Part of a small language model's weights: 6 heads of 128.
MLP neurons of a small language model. Each row is named by its layer, matrix (down: output weights) and neuron, and shows model dimensions 304-367. Each number is 200 + 30 x the weight over its row's rms, rounded and kept within 0 to 999. A neuron's up and down rows have the sign that makes its largest values positive.
A block is one neuron, or neurons of one layer that tend to fire together. After each block is what it responds to, as a language model described it from the Wikipedia text at the highest values.

L10.down425,160,205,188,192,191,243,137,199,197,197,195,205,208,198,219,186,193,210,191,224,224,204,189,218,220,221,171,226,203,195,218,236,206,212,220,191,203,167,222,189,191,218,233,239,193,207,185,244,142,212,257,229,207,183,216,226,225,266,184,202,238,139,161,177
L10.down468,206,168,151,209,182,249,219,189,224,145,179,264,217,153,209,223,200,233,172,182,156,159,160,179,185,202,215,215,188,268,147,215,194,163,209,239,186,205,164,196,169,198,192,208,220,122,191,142,211,202,242,242,217,201,236,170,197,190,148,254,225,176,232,176
L10.down498,217,191,184,150,179,232,262,153,174,199,166,235,229,245,201,228,192,211,181,177,191,196,202,181,199,155,202,226,239,184,213,219,228,220,196,215,174,186,201,191,201,206,243,159,192,199,245,209,204,226,196,219,187,158,211,175,206,208,223,165,179,175,251,173
L10.down628,212,216,158,259,140,240,203,211,211,220,171,163,194,195,165,203,218,248,206,152,208,179,171,150,127,203,224,212,190,184,252,243,181,195,185,230,203,199,238,167,214,191,194,182,239,174,215,166,231,216,206,253,184,188,206,218,173,192,208,170,191,238,200,171
L10.down1425,128,226,204,184,246,268,176,193,210,157,200,193,150,183,170,211,211,217,187,171,181,237,203,263,233,227,150,209,166,169,239,179,150,191,207,130,190,191,207,155,211,192,239,229,167,225,193,171,185,215,209,230,245,187,235,183,181,168,159,219,178,199,154,186
L10.down1630,166,253,186,203,169,202,184,236,193,179,211,223,158,184,193,219,179,213,217,159,183,229,178,205,260,151,267,222,213,201,160,233,214,208,199,223,162,186,202,193,254,185,218,245,233,197,149,211,167,220,206,139,239,176,194,202,250,198,161,207,247,199,183,155
L10.down1692,180,155,180,154,218,203,145,163,222,223,213,184,217,255,193,186,205,215,169,176,214,193,199,194,184,196,178,241,236,177,245,203,222,242,183,194,233,168,180,150,211,215,201,215,181,226,209,155,148,149,180,312,211,245,217,194,240,167,174,231,197,156,218,200
L10.down2045,189,197,224,210,229,155,213,163,188,192,195,174,220,174,189,241,207,274,169,199,162,233,149,131,171,214,125,227,244,183,197,208,190,248,207,185,163,151,163,192,204,198,255,192,187,187,194,211,206,160,253,116,184,209,215,160,208,188,253,245,191,181,152,186
Noun phrase heads. Final head noun of a noun phrase, often after an adjective or possessive, or its plural -s piece, e.g. realm, universities, government, tissue-s.

L2.down143,169,217,214,222,248,195,190,174,194,189,158,209,247,186,197,205,233,198,143,207,245,207,173,232,189,175,183,221,206,222,216,179,240,224,179,205,171,178,230,223,223,225,166,197,216,243,231,210,220,214,179,212,281,158,246,261,137,219,215,176,201,199,139,178
L2.down1110,151,161,211,192,200,184,184,181,179,195,235,221,182,150,187,242,183,203,185,209,212,189,186,213,214,220,156,262,224,227,192,192,251,145,180,184,221,170,213,215,228,212,199,230,250,220,215,203,243,221,235,204,217,168,234,187,135,198,243,154,165,212,178,184
Year digit zero. The second digit "0" in 21st-century years written 20xx, right after "2", as in 2007, 2011, 2023–24, in tables and dates.

L5.down111,210,217,173,229,159,273,222,211,237,200,219,203,178,257,225,182,230,195,192,218,209,155,228,170,216,201,183,167,188,204,247,214,227,157,239,147,202,190,226,212,243,181,170,209,177,148,192,215,188,235,240,263,208,224,207,194,146,144,190,232,237,177,180,222
L5.down450,195,229,219,187,187,206,217,150,230,149,206,194,200,193,223,266,200,235,205,249,196,186,205,179,160,196,212,235,167,234,214,244,196,230,234,221,182,176,206,182,228,186,181,266,241,227,197,233,198,221,208,245,152,197,198,120,177,181,205,215,178,185,143,186
L5.down557,189,230,180,171,214,203,164,162,201,268,214,194,223,155,154,229,197,207,171,197,156,226,198,179,184,225,178,255,216,193,177,253,132,177,178,154,161,144,202,173,231,196,207,259,181,219,187,262,176,239,272,271,251,185,209,261,229,173,184,189,277,223,157,230
L5.down2041,199,247,147,164,221,184,238,178,228,190,210,244,185,206,207,210,192,201,214,204,148,247,217,224,145,207,236,212,159,200,233,158,240,216,183,233,188,247,214,170,193,207,216,195,168,149,220,214,198,182,192,299,252,192,209,190,156,186,208,183,196,239,174,244
Year century digit. The second digit of four-digit years, mostly the 9 in 19xx after "in" or "born" and 8 or 0 in 18xx/20xx.

L5.down259,159,131,236,226,180,224,195,229,182,237,190,151,183,146,231,183,217,160,239,190,162,176,148,208,184,195,188,177,183,169,163,188,144,172,176,183,251,179,260,219,230,157,172,231,197,208,177,199,212,132,256,237,204,205,150,170,178,204,264,187,210,160,210,211
L5.down348,213,164,199,137,213,200,179,246,226,252,231,202,244,169,224,252,202,244,174,204,194,210,185,177,186,184,243,153,183,227,214,181,208,187,191,231,193,193,185,213,178,149,168,237,238,183,196,158,174,193,172,259,227,207,211,180,242,220,177,165,182,192,133,169
L5.down524,265,234,168,182,175,210,183,206,211,177,172,244,167,238,191,192,214,252,183,187,192,195,149,211,193,184,192,194,174,207,168,226,254,169,259,150,242,195,178,213,186,203,239,225,191,204,143,174,258,219,230,205,197,156,226,231,238,175,242,174,143,227,230,167
L5.down1408,217,237,155,170,234,204,198,255,198,195,225,210,222,147,227,223,175,239,147,163,135,210,196,165,182,202,231,163,201,280,206,167,247,189,193,206,200,216,197,213,140,156,173,161,236,194,213,179,200,179,237,233,181,190,173,147,255,239,187,204,221,189,147,218
Plural noun suffix. The plural ending s or es split off a noun stem, as in bond-s, animal-s, sex-es; also whole plural count nouns like troops, residents, singles.

L2.down1315,172,213,251,171,159,201,150,239,258,207,243,218,239,169,208,153,194,229,220,157,192,229,179,174,284,189,180,188,211,178,245,195,181,246,221,211,172,232,199,210,231,221,190,226,185,202,200,188,222,164,241,248,172,207,203,212,208,186,164,196,217,208,177,230
L2.down1858,203,194,231,181,199,203,167,221,239,229,203,199,228,119,207,126,204,240,217,191,206,207,209,235,235,215,158,167,178,186,226,232,164,256,210,189,174,161,175,174,208,226,194,163,198,249,179,248,200,169,201,214,182,182,182,191,197,205,186,210,218,224,171,205
Plural noun endings. The plural "s" split off a noun stem (portrait-s, column-s, colour-s), plus whole plural or mass nouns like games, music, matches.

L10.down392,256,190,191,181,238,246,150,253,185,192,205,189,216,201,160,156,125,219,177,190,224,204,241,231,180,197,232,199,198,234,189,231,231,215,239,228,220,221,168,205,221,156,196,224,183,180,180,181,212,158,187,134,118,203,201,150,233,177,198,191,215,208,179,250
L10.down641,214,225,176,217,183,251,261,186,184,172,206,212,259,170,162,200,208,224,180,227,215,148,177,222,133,227,190,232,207,209,190,239,230,185,217,253,160,198,170,184,214,260,186,188,217,157,152,209,176,218,220,251,193,232,266,203,189,194,219,240,223,193,113,184
L10.down754,224,239,192,183,241,140,187,243,230,149,175,260,207,164,202,164,229,239,165,203,159,207,188,217,200,268,176,198,175,249,225,194,211,218,159,220,202,207,185,255,193,173,170,165,141,161,197,207,205,212,178,152,164,194,216,159,197,263,182,184,243,185,167,206
L10.down776,143,195,198,214,216,221,192,232,206,211,176,221,225,202,185,221,195,214,161,256,145,206,180,180,220,231,273,270,180,227,220,188,219,234,234,162,190,259,133,148,207,202,161,137,231,216,229,214,176,203,258,126,197,140,193,189,224,233,166,191,252,226,234,252
L10.down822,214,208,225,175,211,182,238,201,178,197,160,199,203,240,177,157,215,198,237,201,218,215,189,207,188,198,207,272,211,205,257,219,208,222,233,198,191,172,200,130,206,240,190,195,231,196,214,217,220,175,193,184,209,221,180,201,179,210,170,214,227,213,274,183
L10.down917,229,222,199,148,150,167,143,148,215,156,183,162,159,226,223,239,194,181,158,233,201,147,202,191,177,258,183,216,195,210,160,203,208,183,198,190,232,211,231,198,172,247,226,206,251,169,131,218,271,183,225,174,223,257,231,222,211,194,208,168,244,181,198,153
L10.down1085,253,150,237,181,213,168,227,194,222,182,236,216,206,159,174,202,217,226,173,250,187,196,189,192,240,172,209,218,187,238,140,229,211,209,196,171,155,173,200,201,195,192,191,163,216,182,240,198,192,190,214,129,186,190,218,185,186,186,160,205,170,197,197,190
L10.down1502,176,186,170,205,273,199,200,172,199,190,253,196,193,209,168,164,196,247,246,199,158,218,276,229,215,223,191,151,217,178,189,157,156,238,238,199,224,218,137,226,201,205,222,191,224,223,187,186,232,231,141,190,233,212,184,220,243,181,132,184,185,167,206,240
Year digit openings. The first or second digit of four-digit years in lists, tables and date ranges, such as the 1 of 1990, the 0 of 2008 and the 1 after 1988–.